Weights of a small transformer language model: tied embeddings.
MLP neurons of a small language model. Each row is named by its layer, matrix (up: input weights) and neuron, and shows model dimensions 288-415. Each number is 128 + 24 x the weight over its row's rms, rounded and kept within 0 to 255. Numbers have three digits each.
After each neuron's rows, "fires on" lists the tokens most often at its 100 highest values on Wikipedia text that the model never trained on. A number after a token or word is its count.

L3.up394:136137116140116119118137136075116159152135130080127161100135141125128121153154145117124056142132114134140124131081085118153093138140121131128114151098166143104133138111168127115098085103114125044116144111114120081129144147123130121111108122128167108116123142101148163130127110117123072137141162131079143125104132119078163087106108125114149125126127145139144131126114167152146140115093
fires on: " and" 43, " |" 15, " &" 7, "," 6

L3.up468:138203102120156157190178139085114123085108146118133114146149119114093081152139147136140126124104144077133147146079076129104118111110133141132148109135154101103138145141148151135154089135156140124114118139160148127116171141140144118126097141110152141150135127110136123138091094121095140166135085096172159144130150119140100129149115108143123125134122115112103139139109125176114126105103
fires on: " the" 17, "-" 11, " first" 11, "," 8, " to" 7, " it" 6

L3.up1243:103126150125143084151112115150105078106132119113144165119121151108130136158106153089163130130126128106157147134101118131113118105104107128122092104117140092112162118139113109103144133132162072111127088092128162111143109141084115127058164117118100124122118101129122155069119104086131099101118139146138121152140135136128171130150116117172077128126103133148105164111094150112103085098110
fires on: " |" 30, " his" 23, " the" 14, " its" 6, " her" 5

L3.up1563:125135119107112150141129189150106140098164125123100136132087143122104114092143127141110103101124123141163150141113121115134152108194140129093136149111144136137094096109107134135133112134128088134127220128137141155091168139130111121130126114127146092122072113149132168118151104112184126110122102118194138150119085177125146137120152128199164131106191142135131106094124145144117113113153
fires on: " |" 43, " 0" 31, "ase" 7

L5.up936:112119142136118101112123146116114113123116144142127143129137124163093126178128106118118127120114116096101121153101144168153118145136148176155123123083135167095139115090157097164155125121125166181143108156188115119092145144172130135086184126112171147106155151094134166128123150119101125120135143075111122141130119160129138142104098100120129126117104115124140142101129170122148104117106
fires on: " and" 63, "-" 14, "," 7, "–" 5

L3.up747:142147160158131096120071157145125146113117134118142144099155118087146124164136123121152122127125105113118116109092088086146127119154062126119144150154131161129157097108104148181154089150107154159154110139143134120139149114124120132113174110122127174139117113176102120159138124171113127160100176127174139105124120151111119179163149148102094119146116130135124135154139128136096098107158
fires on: "-" 28, " of" 25, "–" 12, " /" 11, "," 8, " and" 5

L3.up200:093118110116125157149128141157146113103130126151159149158134122120133138153152090112148124126138146150122176162103120115158109146124093131137103140131149106083097092127064090129157106138151155115117110110117129181184132105098177135096110105113087145153129114142130174120148150141147116138136138130139129116138125128143128117156099109123139124132109170131149142128186129138097119112097
fires on: " |" 30, "s" 18, "." 10, "-" 5, " life" 5, " positions" 4

L5.up1144:096179133148127131121166077140152119092130135135103089138141129107143084136148146137153144081128145149134075124145127135147103101121162095090130092160139152131151138129109113176128124103134145118151103130123070140142173111085121137126167103097146178142134155124105190136073098093130085128143105088099123167170112110119116115130127148121123128147117071110154118153087122098130109160129
fires on: "." 45, "-" 28

L5.up1743:117126106108156167141168098112071130129155066099104121107078127115097138153109097072134093135142149114122110111122093143161124137133142077157166108125170141136130108095136112134143171091136148106146088150109108160128102158105115120141148148111122153117121154092069131087138150141149099127138121100084113115162130124135124148134142148141093134137135115112078151178124158109158144129119
fires on: "d" 22, "s" 16, "'" 9, "b" 5, "-" 5, "." 5

L3.up1751:122166151135105127090120135124138172126152115114119150128125095136141129131141126092128145165123153159149123138129092090104109141158136087145073169126099091129140119117123093126155168121149136105134112143115126109142123139169090135151138128133133134080109124183162150129180132125142113122101092148116198151128145156106115133123134152124160112122126160110102112119135157159158099107114
fires on: "s" 46, " 1" 4, " to" 4

L3.up1203:159140126107100119139089155116122122140123111148185092119155141125094146154091135134110086122096106156146087134112164117146130124142125113136161133100167119099138091128152120136104136126096162094119156135123140173183047120140148086138132087121124155116094130122122121110106183115143180105169093117118122133120129109122109097121143118135099137098128077123102170102106092124146128123143
fires on: "s" 28, " (" 7, " Europe" 6, " that" 6, " world" 5, " history" 4

L3.up1581:153108137131132088142147130137093122170150136184128131178111116116103149100060146068139147116116067156155127171116119158111128127089139121124148119138146133107156141160155106119075082135098153176134093143195120126107192107123132126125132132111133159122142139135098132071142147116160111129108109107130152128117093146132102136121106085164148101112130109111145133082103131141164105122127
fires on: "," 25, " including" 18, ":" 17, ")," 6, " as" 6, "—" 5

L3.up1942:115112121128128114107123205147151122126154121137141128127115115133133111093141155116145131127127128082145128110131134082153140109115159114115150123100133123155097157147161146137118173155136122102101150156139143105143113135124108115173122136080095096125139174133105142110128124161155127098114125102132137148085118106135133148108138156102138087153141120126132111117125163117149171103111
fires on: " to" 35, "-" 33, " and" 5, "," 4

L5.up1232:130123148123119091119123180109120127161202128130147121152172129137122162080156151095123088128101104105126102085096124106105107083113127119142149149121136101134088156152114129106117115142113167128153112122163129131162136172160110120121142127106120084129117110124138163152122059158124128130114137135136142179157108116132156161105150154141127093208145122187124080105128115102117133147137
fires on: " of" 19, "," 14, " in" 11, " and" 8, " including" 8, " as" 6

L3.up1300:117163139083114138156110093123108127126095154137134099132101120066146142120115101141141110158136129106136141152098146154100112054146116073074156146130186129126159100133118125145113142160110119091107122154168120159146186154119147127124160100108150166106068132134105153124106144104147112155106120097149117121149165149125092123170176124129108107158152142113106075162157109103134105101146
fires on: "th" 30, "a" 12, "st" 12, "m" 9

L3.up1086:175147123126093071101118113136187113129138124139157151165143112107087138144095158142179089138152105097167127166101154152146102153099158110146148077159171116068140130084124145137101145134160184140169130118114180157118155132106128117101105122115114146094102083120149140092114139100123115122135146146116146168117127195110158115126113095154136105096130104126133157103124105155161137160119
fires on: "," 31, ":" 22, "s" 9, " (" 6

L3.up57:164166144151084112126112133082142134092114106150136168141115131150098127136142129119165155142167133132146134125106078123134127150127114098082112174125140120135135127159100127165147155131140145083119107121102115157140151098117116123155133124138112137128179099120126070129133126138156126144151115146117149175154161121135090116115113121150172108121113100121113086079112119178115135152125
fires on: " to" 38, " in" 10, " on" 5, " as" 5, "===" 4

L3.up469:166163126150139125149151183093140096127141157161125090133187129127164130145096162157141132124128132109159186130106120105128131114119065162145157142133138080119123132169124087092180092119118143053105126103119135135137140105114120116117130149090154134132156146107093158123135143105102129148141120153092109127146091116091091121144112111122136159125143141124130143133109097134091168105129
fires on: " part" 18, " " 13, " well" 12, " the" 9, "-" 8, ":" 6

L3.up1259:148131150106142104100129145127150128116141097151168108156149154109130125157136099122133141152116123127162134110134105144119119111097131123112128115126147132108170120107117148147115122077106099152117141154155113133121120125151128153168137134147141161145112118139152165124125099143130142081138106112160135180149129122079130125101135146099139152123144161098139141108141134155112124124135
fires on: " of" 49, "," 18, " to" 16, " and" 4

L3.up1629:141161096125150117162146144103094169142122149121124133147110152144143109157110178126173145106125089139155135154146114141127169156128175169104147127099144123094152087108112146106103150117164105103133165135145113136101113113172064128148109118087125128116163080124096119116142131141167142098103118156151125114121138100146098148128141114143135162131159093135154136143111093166161124141105
fires on: " |" 49, "\n" 5, " Chevrolet" 5

L3.up1385:109129173126127139134142110131116148158126134129130114150123161083101112199138116099117105115098133167141125127103158089109100140135113119151148108153152100116163148124156138160128145118084125107103108126160110120131104152135110141116135155168125110132082170141121098144103104123115108131137108087144118138109127083167132154159086107151117160093163131104110165100098162078083163115142
fires on: "," 52, "\"," 14, "\"" 10, ")," 5, "—" 5

L5.up954:121094135091144102133162156121138102112135124123104125115136120176101133135113105144141106145087116140139135116116149106111124122123124122104166140110132155115153118075120103164126147132153153120080176105198118129114198125162084130086096121134151165110121154114149133122126120145162088083105124117144127142127101139163159170181143120115094107090144157117180107127110128146159086112108
fires on: " |" 33, " " 11, " Candidate" 5, ";" 4, "." 4, " %" 4

L5.up1016:179155123162124125153122129122116172141113120193146130160119118129100117095152160116085098142115110099144118105126131168111138113151168141161137161118136097107121127114096157119149146128100136122175158132082121094105139093115101137160143122171141134143175149134150183136110133145100149135144124130152138115120141110111103088161112114102141185118143122116126144131148122110112153141142
fires on: " |" 51, "," 30, " and" 7, "er" 4

L3.up350:084129087115135059156181164110141080129140102106073121196144080149115131122147142136164129150112106107115160117122137140104115148122086147134126120142132080148118151116103101163196119159135130130102115127118103094139151112134155152123137112100134155120117105157128158075125141119113071153152075155137115126150152123093098157159132149120137097089146151102111132143140145096082089091122
fires on: " |" 58, " " 14, ":" 8

L5.up616:158103139110123107128132148125128133135124156163146136158122127129105158141084112095131138104104139133145141143150135118147107151096150131184132093137144124119163153126133143119093136147098130162126055119123127140137114144094135148140124150146109109154071186146117121119139082136145114135121113140145151128125144159137125161116116113118163145162112120110129094106116160107146127086152
fires on: "\"" 46, "," 24, ")" 7, "\"," 5

L5.up2027:121094119161133145081146137123116177123100149134112132074120120124112116174141117125156144143108131120097101152106151120160125136146134126129068074108111142108148127091125090118093150114109124160129111118146128092120142133117100122116148134104136159154085137082112146088132152145172106146162161146116131159135129121102172086106110120148111127180132091104126131133115151116149112153102
fires on: " to" 27, "," 20, " in" 18, " and" 12

L5.up590:111127124145187089093114128074154147141104153159184117083113138120149126152123138116110091153134152126141135190128127084176107147167130116113123139120132097097182173096125154141151112132078116084112139140137151117138164125138122157114104123122115150092170135130140166117089075086159095104148086119156142151156137169106103160097133126117118143134115156145073108147145136093102124138141
fires on: " of" 30, " the" 16, " in" 11, " and" 7, "s" 6

L3.up577:138162166149137110124140124141156158088133132109080121140111135160170193114172146115091123138126135098109111138131140103115074127138173117132136116101139155096126129129095140143114130130043166154124150153118108106127096110137173172101120148139125098110125120104093123089117131176099128156184145102104138116159134113153102146131132119159123138108142108113172113122081160147129124110106
fires on: "s" 38, "er" 9, "al" 6, "or" 5, "y" 4, "ar" 4

L5.up432:138122107111114155129103140144151162108136105083139118109129122121122169146159126146146091161149132131114132157117113130164129155112107109115166139111157133115130125142129100137185105147129154127142134087125138107130140140124115142102088169150154170113152145134115200139194123123097160120134118140142155107100081145175092177135182127096117092126110130119130092130070132128127120093190
fires on: "-" 43, "–" 12, " |" 9, " and" 8

L5.up381:108137118073111140112111150110120113086135150163118155112153159113140159156122113096128122161131119136129128148113124147100102160127149131102129141118084107087169163145141140122163108110138126139127084112111149141148131182151138148121109104127128148094143159139107160096111137121148111125176145118132141137146119126158135061136122121142110152139132137142103139130141111110146162089132
fires on: " the" 15, ":" 14, " The" 12, "The" 6, " his" 4, " of" 4

L5.up279:079153104186094114165138109084070144111095160142137127166118112139104110134117126133112140048133113116143130167156126149163131127192139120137180124144136119132094118104119125140138074123113089156114166102156109174162135148126132095140163145114143121094129100109091137089149148116149110151137112133128097116108117098140151125147163139134149139105149158140163153074099126147135126175136
fires on: " a" 20, " the" 18, "s" 16, "|" 12, " an" 10, " |" 5

L3.up207:146121127089114161124110127116128136165150128111141119149100140108125099148145136109115114139162149123164117139102112142134155127154119138144131075115122121107149106135122140100123143105090136156162140144123129119150122122146169132129152125117089163171141120162112152147106131110117135079157132138142094131124104144128121115115137124091086109112139152161141200133111123091181151113119
fires on: "," 33, " the" 24, " ==" 11, "the" 4, " |" 4, " for" 4

L3.up1787:136160129094099135144144163127166132081090132152150130171148155127097133181150154120122124129133120178153109078158073121107128152155135122135144164138167109110161118129154177161127152155185156114141090165131113121175095105109098151096118106129124152135114144142133121141126136130158106118160140099139123126087139133116113123144120128133114097136171147162132100141097118099153127103140
fires on: " to" 41, " by" 18, " through" 6, " —" 6, " did" 5, " at" 5

L3.up320:095107099115155091132151096120175106138129136132166123162137133150127078138140153136131131150141091118145120117109095118122135121158112088116112147103178085124178116112148142122154144168136146130087109150171109171160116136144121140133136116123147150148104122124144135115117177098095079128091111114152151186122150143190123091150163105140107092111122104129109137146153109128148123117126
fires on: " to" 23, " by" 17, " over" 16, " or" 5, " than" 5

L3.up1687:108163127100108124093148116140100110108125136127126143111137116107168144156139140133124139134137114094202134141117138092141148116147126165112141138107147086129138176123133116159119109151117100157150062142163190132110106139062128156149070112102162131096123120111140127087139121158124140115124117140093121138156113089116135104123125111132177102116172116124151112164117137127138137130089
fires on: " by" 49, "ed" 13, " into" 6, " with" 5, " of" 5

L5.up587:139135103114138139140112135133098104133115167090104146139104118151095151161134158150138176118146146137146157099127145110120103128107137129131114125137123109088155088145125142134155112155084165104113151113148108141162090142097147143096145086129091083121138120130116135109138115082139108143143133175107099126111141148133131112131141119166152146111147138121080123097114134162090150121156
fires on: "." 24, " m" 10, "m" 10, " medal" 8, " place" 5

L3.up1819:127113135099150119146128108126140100144084157142127163165084132130092122107099172132096142118132147101174140103142119132120138150101087129121159108112160085109132117077139135167101096155115131153162110126114150151142138156147105158115105098136110142115130183144142148161130147149161122145111185126141138133150121126143162081138133124155139100077140091144108157173130130128084141109090
fires on: " |" 37, " " 10, " Platinum" 5, " positions" 4, "|" 4

L3.up625:129123129116158130148156123148153098120131114127141179093137124122091167132130142131140112130151090100148129173137146120090104165116111092149136165116154108086045138159131129145165154120141122097150151131120119118163151129121136146096128097140099149161108122162109169135153126104083128144159162128090123193167111132123097150146125094133116086116121115111178149128119122098116120154119
fires on: "," 16, ":" 15, " was" 7, " since" 6, "—" 6

L3.up1598:125119141133108099123122143101133105086139179143136171117109142135113122136092131133106167151123115119154211180109085147103121153172135125158141167120125105161134130203094143126125149155106146149115084092101153116144156149114119138096105146141125140172118137127117156140143159082158140147144079091135105139187149123111144113146132110139126129132115123131101147135085123126162115106140
fires on: ":" 30, "," 9, " are" 8, " were" 7, " –" 6, "—" 5

L5.up1152:129125132135152097177097176088111141154140133132142145176102096132131093130151129116138110191135155120088160131132095134107164181096097149149128130113156123098177142129121112137156148118142187070149096148100104117137081124178076138152136158145108127124123146150150144076108079135155125123150137140126160148152122172074157153110167100119111131170104155158111128107108158104137137118122
fires on: "," 23, " he" 11, " to" 10, " is" 5, " (" 4, " and" 4

L5.up1277:133155145105128132132151129141110139141098108123173147079088112106137126126116113136167144131124139111107168143128119153102091109130105153087143136182119130162152086104123150091165141126105112083142102114119122145172098104121131132125121100138094150118152105126117138172130074138137130138103157132136144110129147154121132124124131128138119125108116163160115098090139091159080132132129
fires on: " to" 28, " of" 23, ":" 10, "-" 6, " at" 5

L3.up137:110111136113106128133137116156123116147133143164100139077136181113119128155139127119163107072114140114194094131115124099126125076172132124158113133139109153164128149111119097132088137105129122130095153136174131127122089096095139109132147113107148104110153110075125159123114109099133151114138124163097096188109082118143117132136115155122134135091147156111138152124122131097135128142146
fires on: "\n" 24, "s" 15, ")" 9, "N" 7, " as" 5, "." 5

L5.up880:107125087132142140152143128129081099106161122149136109121124114112126158148143111089166099152138143093128117144139153178118077101092166122094141114157108135171150084152093093140189130188120123129092128122148157133155146126156158137077088142091126095139163143145149185152123092142112131143116139117096150081136129121112116148147135142148104121096154132148106147121173108140126198152113
fires on: " of" 31, " and" 9, "-" 8, " from" 7, "," 4, "ing" 4

L3.up1916:138122128128132123160093153134055093103123144101130114113168123120118182147151147120160091098113126140137154143101129134140162131092139137112154133110180101087118176071096110074150091107146133122119131118138134122128154092117113142131100132122159158147132113133084103107155100151140102090108049180152130173121149169145116105161142149140104102124130161103155140104162154153121115150169
fires on: " |" 44, " Location" 4, " Score" 4, " station" 4

L5.up513:113115153137101124130145125098125110112122121141135119163135098119174179132168157095098098147100131144106145138138134104122093177140143131135113156146156114147139117091137176112114109117119131075137109132116149140143142144162101123112104162125108106141099135104145152126156133147101146102077138148132132171136126127135092101128130119111122153125153106109139145115074174126153105095157
fires on: "," 23, " that" 17, " as" 13, " |" 11, " of" 9, " –" 5

L3.up1419:103140133165140114157140144073101101084112118135105150149132094140159132104151116127084108137121143145164176148103131140094110134084114131112120103099127134166148119099104206137159129104124173102153087132125143137124134142121142154160106119130101085102154094133176153104146169128129145111125088132138110118136136109113141092088124120164088138146147126139143106098117148127162140120149
fires on: " |" 42, "," 8, " (" 7, " -" 6, " is" 5, " vocals" 4

L3.up1720:128110125086124121093104127082129123134102127191136128117141121135129127156162181137144128148127119162133147125104134120114114077118142118130142089097178114104131121092134087186128189107172111129131117118153162134136097095134116124127105113085119112137106168115164151102135086051128136096132174142126112144050140116149105118131127149144143105069119118108149168105176119152123144156137
fires on: " for" 24, " to" 22, " in" 10, " |" 10, "." 9, " over" 7

L3.up1927:117108131130148117147162138109141118150126156126110140151139103144136153139131144129140125140124142140135112179118119100155140156131112151107107106121129118136126125170155083077124088069119099161150144107113143201132088104154119125154084138129131110111146210076136133110153086095064145132149131111115103129073081140159158108132096150098118096135120092115133163153162178128111157117082
fires on: " for" 31, " down" 10, " out" 4, " over" 4, " stop" 4

L3.up932:113191104139146131106111059131129197156132144107121132121191094164091139147131121149091112090149122121128129101105114111118128095133097132144123125126132119125101165137126146119090083103076140126121137106162105180139141122119114180085109136170119143113115091099070147137122124124113107108167129122088164117137103163148177113119162129143133151148145104118121102134127150156122165103094
fires on: " |" 40, "s" 8, "st" 7, " (" 7, "ed" 5, "y" 4

L3.up838:127159108137052119133114077134169130129161180115131079140105127110102100178149179174133168123132173141141153154090122107121108093116100111155188142076118127158119136121144155091116109107176108098143114163114177156141142120129128161082098123121132133124104151062110142103129110145126154122110155160093162137146150091128180114119129115129137122126110139117108126164132146088148157140142
fires on: " and" 37, " in" 17, " this" 13, " or" 11

L3.up799:137087110130154111112094147184121123127130139118099120119099089150143135114095122095117104136139123081092171116114159096120104129094128117098140115102108107133155137136143133115120131139110189106188118133123135120116134163171152141121110115112122147118142105114167121112141127129089122141122119120149165149119141155104160126133127096144157133098097092126150082107122152131149089118122
fires on: " and" 29, " as" 13, "|" 13, " including" 12, "," 9, ":" 6

L5.up281:134137109111092110120159091190132119126122146194109116132176092114138152152108164131137127127121192139121127103107065093131131117125142141133110108106134082098112147109121143143112118113132101148121133120169122091152140163102138112138102147091104079103160111146133076091174170139133133114121141113134126106113144124168148097096144163169130116096141126109171106156119119119114160083075
fires on: " by" 23, " as" 8, " to" 8, " from" 6, " of" 5, ":" 5

L3.up1840:156151107161120149138123133081125132126142166118144116109107135133117140103101155127161102127139178120149107136102075102154133129145087113086174100110124114131084155183123133106118128164133117098126137125144170118147130100090142151097102130143089161138097105137115128154139105161121113151113135101113153135121090159165164131076126148113128124159143145128142071134149117164122168088101
fires on: " (" 23, " of" 14, " for" 11, " with" 5, " to" 4, " and" 4

L5.up1484:149167134117109132136108091103129115125156123097153151118148095097150132145142155082117130121134128113118129098115131141122101193101153079087133100122127145105132141095133139125126137127089124114119090148083109104153137177124145130112083153125080126137104175130099116106154117111145078092090089099112106133103145128095121140148138115190127147144130129141121118126116181143133133094137
fires on: " was" 17, " which" 16, "," 11, " that" 6, "\"" 6, "\"," 5

L5.up1240:119084132131124110102179090163133158116135138131098108124102139102128127191141160137110142095156067159147149145105054129151117137121145099137132141099151116144133111134112147111140137106151116089156133153102130118140164145138101129113189194115117110166151119091099175099154116162134136115097123127091118144120172158113118103091076148150100113110132115125164120120165096142103130146144
fires on: " of" 27, " on" 11, " other" 11, " a" 10, " from" 5

L5.up1886:128128173180135152127138114144087159123080127124105161163132132113131127139132125161133141126106154129144108118116104108104115108118109107129138130150152139113113129114145105115156132143122107151143081143142108147129118177080127092137110111125158103165106115110095130147129106082135094138143126156101088109154114170125099132124164135107073171093142091144102134142118123145135111096160
fires on: ":" 21, "s" 16, "-" 12, "th" 12, " |" 11, "." 5

L5.up562:146113087140122102131140092134123154145120128168117170169134121180121106133145124143128095143122115154129152141141101157140137144087128096083134148113104091093101137152119120148159110149146124108117150184129140125159139178104087139104122103112104148159173147140151137144084124115114124084129082108132120099099109122124120142138111091120152148108094124120152138118185080083155133134132
fires on: " the" 30, " a" 22, "s" 9, "'" 4

L3.up815:095137120162109139135145124162113144155139152145131148107119095150166169116100089120162168116127147136152113105105158174153100155066129105126141105143127056135115095130130153130129129144100118153129126141067156134107070165145100140084148159126128158156105115154122114129070100146144087123124118077134161145087135140120158097130167105150104150117155117114151138132145102081125111133142
fires on: "s" 26, " of" 22, "'" 19, " the" 8, "ing" 4

L5.up2002:081174127109127104121105102133138156151097131114096121185129154126124159146122165085157106138136103128155153094151145083142133068117141114150112106115109119138126113121130139106147131176080123119152134126152103164114141102120115164164131154157123160131151111109105134088112144121093138142136104157089171138120165128088110101109146097142145119133121115151175149118132112091143162104152
fires on: " |" 47, "s" 19, " 1" 4, "mer" 4

L5.up349:145150143145173161151130182137113118135124152134129086119093124147117083068125149114076126126136084119126089111124147117117149112134123187121121124098091103112105113110118142072117147116110164099140141162111105162143111121158147126125121134135115136119172110147151142121158101136143134118117163110117155117098107136145089126109114164117118103125135106150142127131124116110176106127139
fires on: " |" 29, "|" 21, " also" 9, "," 6

L3.up1507:137133145136072121116123150095165108117175129183133156156092072148099098116098162107115116156134105184129115126126088096153093142135118077140114138129117115125183116114134133164160153200143169129125149158085110128164072131135132095142097131075120118109141144136136105109134115038094151121113085131123140111155143107127171128100102117143155116177124126146138135132114129126148110147151
fires on: ":" 31, " a" 19, "s" 13, " is" 9, "," 4

L5.up1167:104096147166093096154133126133119127154125113140102191141167142110136112118120141132151137141130135079101134134140106125109110131087159155189163123112130108124127123108162141150150115115112122162177073116132150154170110139113110109113156130121128129115109113101151118133103158104125167129116134144100139157171170150101102064098110091176115135070132104117116155124135144124124139162127
fires on: " as" 77, " |" 6, "|" 4

L3.up1578:111138082103120096145095131125082116079158168092109130129147098161109122144117142132112117131206071146109165160124158144160152142133122127096150149092105117136109125161146133138073103119106135125156132138111136114143158126124072141165136088130134115115128151147097122106150138115133125119127158101121142130178171158116154161134149166148160137146107117145144097140189157156106097093112
fires on: " and" 51, "," 14, " but" 8, " his" 4

L3.up1186:129121138155147126072129129123124155082120152143116152096158142136125116090140104132109109136121150122130103131119132163165146075134108147124169149125142119133125152124098136138151097148141122117130157174180141092102132097157118076170131085152157159157135108105139143142149132128114125105111092124166170157115136132093150107142137095148089168094153140119192097096148154107182148112141
fires on: " |" 52, " 0" 11, " of" 11, " 4" 6, " +" 4

L5.up1008:123143146160117081130172119131118062131127146139152175159142120153126116126131123120141151106094127171089129137083113132126097167110123091124147163117120083099113161181121172109146143111121124136129113130120071132113104137159108118109138159154160092105149114077129109125142108104145117131133134154123165113109109121122109120128164165146123141121131140116121147133119128123156121113150
fires on: " and" 20, "\"" 14, " &" 12, " the" 7, " to" 6, " et" 4

L3.up1070:176150183112101153113112134119101086116154133134138106139101122091146127131143131122125099142137098090114149134113052111165134173154153150124105108133119117147131187129156146142168156165130109124123097134114096107117147127082107139135137080103129126143123107125129171097152125162129142138146121141164118203128117127125117122141097074142129139147136140152133154127131105150144109130136
fires on: "s" 40, " on" 10, "ed" 7, " with" 5

L3.up507:078128160108161098146118133129152121134125144097143138102136119119106132127131100143046136141163096137126104146107142106093123102138119128128113102112104099121135123104144128106180121096126115097170126120154164129127129113117112159087173099103113090172126102102077139105143112130144115102129164141132168091115101150132173124140136142119135126151139146168152168140126118135161153132177
fires on: " in" 34, ")" 14, "," 11, " at" 11, " |" 5

L5.up2045:175127194152093091124135124126138118097072127176121110147118123148136093110064117142067125124103159108130136108140144109120123134121117117122170139102130124116112103109141128111132139128123136133082102167163083094148109125185149127117098144145136183089143108114138158143151092109141085151153083136158116088127167174114129138109123178185091118187134126130150147161159109117173183094138
fires on: " |" 46, "," 15, " –" 10, ":" 8

L3.up434:130149134084148114111164079147130063114110139111164144155129114121140116143146165156141114153112131124103103134118114117142146151134103135145167084110118146114158100127087109130139088105124121138153178144132113107138136154144123123141103137101125168128123119157106174094156127113136163149083133149097114130123133132134095151183150137123175122140115122120110097159139134164128107106093
fires on: "," 24, " and" 23, "-" 7, " other" 5

L3.up2041:125162145146101162166170101101116130133124077118118162090102090108176092137128117111094114123145112164135145138146130108122131101135123130094141131164151144131163092136158145113127124165091114148093143089081156133102169145095059155150102141137142124153137127101105159114125115127144195137109189120132152138127127135130127099127134105116136099117138123130104120119109129162121129142139
fires on: "-" 29, " |" 28, "s" 9, "." 7, ")" 5

L5.up175:152086130192122097098155106123141113119120148111164111149145113177106173120140133115138141167120147157162142113082138146144128153107123106140132125122153093106124105132166122142110154109125123130106082095168127143065159140124157119193147172116098122095128160139137159084104118130097092138112137142133097204118112120105128140127127146133121171121095111092147124147131108119120094150126
fires on: " |" 43, "-" 9, " and" 7, " or" 5

L3.up291:182088136171121149144156124139123125086117114179153169105143126106108104117119104128130168149142137137104068125116125134146090121153115107143108130172124153098142146093162108162132100095144107176121085125162136116148156110134156131141092115112141141089121167113121096125129130118167149122182109136158159116110142123135077149171090091121138133176152128124138130173074141131111128135106
fires on: "," 32, " and" 19, "\"" 10, " |" 8

L3.up1422:131135131117118112128079125117125159131097137130141094131155133115111098108160117113113133130126089097184088161124112132138092122124118077114155147139181137146146098138119082137095105078129100087207153114112141089144140119130122123154128115131157142138094141102124137122107121137160124108157087119108117091109135128103097121131165122141145147132135175161111121137171103138121113122152
fires on: "s" 48, "th" 6, "ve" 4, "st" 4, "er" 4, "c" 4

L3.up855:120130171091151124152121135121136099085125156143141119153099139099140154160131157168132148110139144134105144164132109109120118132123125115178125143093172097145143118119139125137135113100127150121183092105173099152168119126096148155140159145132124152135105088126111149135156159110154126140129113159098089114153118129139124102176120110138138093141128128125080147156144098109132130123127
fires on: " of" 61, " |" 23, ":" 6

L5.up344:153139146106135119112144066122125134131097111126159090106124093109094105148111152132151145116118147105138126123089116114153119128151149174162148171165124119089183137090160103134161116117144162140118138154150158132109139126118131145130112174149145141122132125123136141145140126152127125100122138108156131147129136127128170126115129137114090156117132124083166087137106166148129101119141
fires on: " and" 29, "-" 28, " to" 8, "," 6

L5.up1907:123116144132152087108166141124137120111145148138152115191127108131156145157131149134118125149136124128174155152131103108173074118144156140146132096122163141152153087105102137131142111100079118107097089121141155146091120098171136130110121106107121134125140136095159168161133142122126104143155101137132109165195138117111106122087114146137146180170122092065146139112080133145163097180149
fires on: "s" 34, "-" 16, "," 11, " and" 8, ")" 6, " |" 5

L3.up441:130114117137122112098112126134187144073142151118088104149173106125149122093142131124140126102155147167169134144137091092104106097125135113148101137124149085128133090147129101127080137126140134123145123117093158121079116112134164169102129147129091122104112140142144117092140119125090114162111095140138108120141122158113114106138105144131126112117147154135117132136111131134139099164100
fires on: " to" 34, " with" 16, " against" 8, ":" 6, " and" 5

L3.up1893:154161119160128086121150137132122149107103101081100127130113137079124132153133111114092124069122171094129142124158146114140101092156119180135144114130139123122149141149125126110143158147124138089090156124096104116110117160119120103157053075081122116164109124126123165096143132118159113142121136116126127133096103121111109168134115136121111143135138092138102107129145152184127122139159
fires on: "-" 25, "." 11, " of" 10, " high" 8, " New" 8, "s" 6

L5.up1964:185128108136129155130146132145102082141045120134144135106112116128104153131111119147127117124110145119121068116100147116153123121102129147116105113119157143104148154077176140161141116118170113090128102164135155109096157170118114136098125141136158094146140129086111149139169127121128127130117188118134115142099120154150163127144149100117134150163117115165128157090104149113127148081129
fires on: "-" 34, "," 11, "–" 7, " then" 5, " later" 4, " so" 4

L3.up583:113094140152105136100166111135122131118139124124106145131127112117112165144155159151123127103136153161143116126112114135164113116107091099132167143129119161101116161096145122141129164079159105121142140154120129121127117133132112146105127112147182148101107161093070151127113165119148152116114144147108133152115141102157135124098135215162136113132132137118153176114105134092177126126124
fires on: " of" 21, " in" 16, " and" 16, " on" 12, " from" 7, " to" 6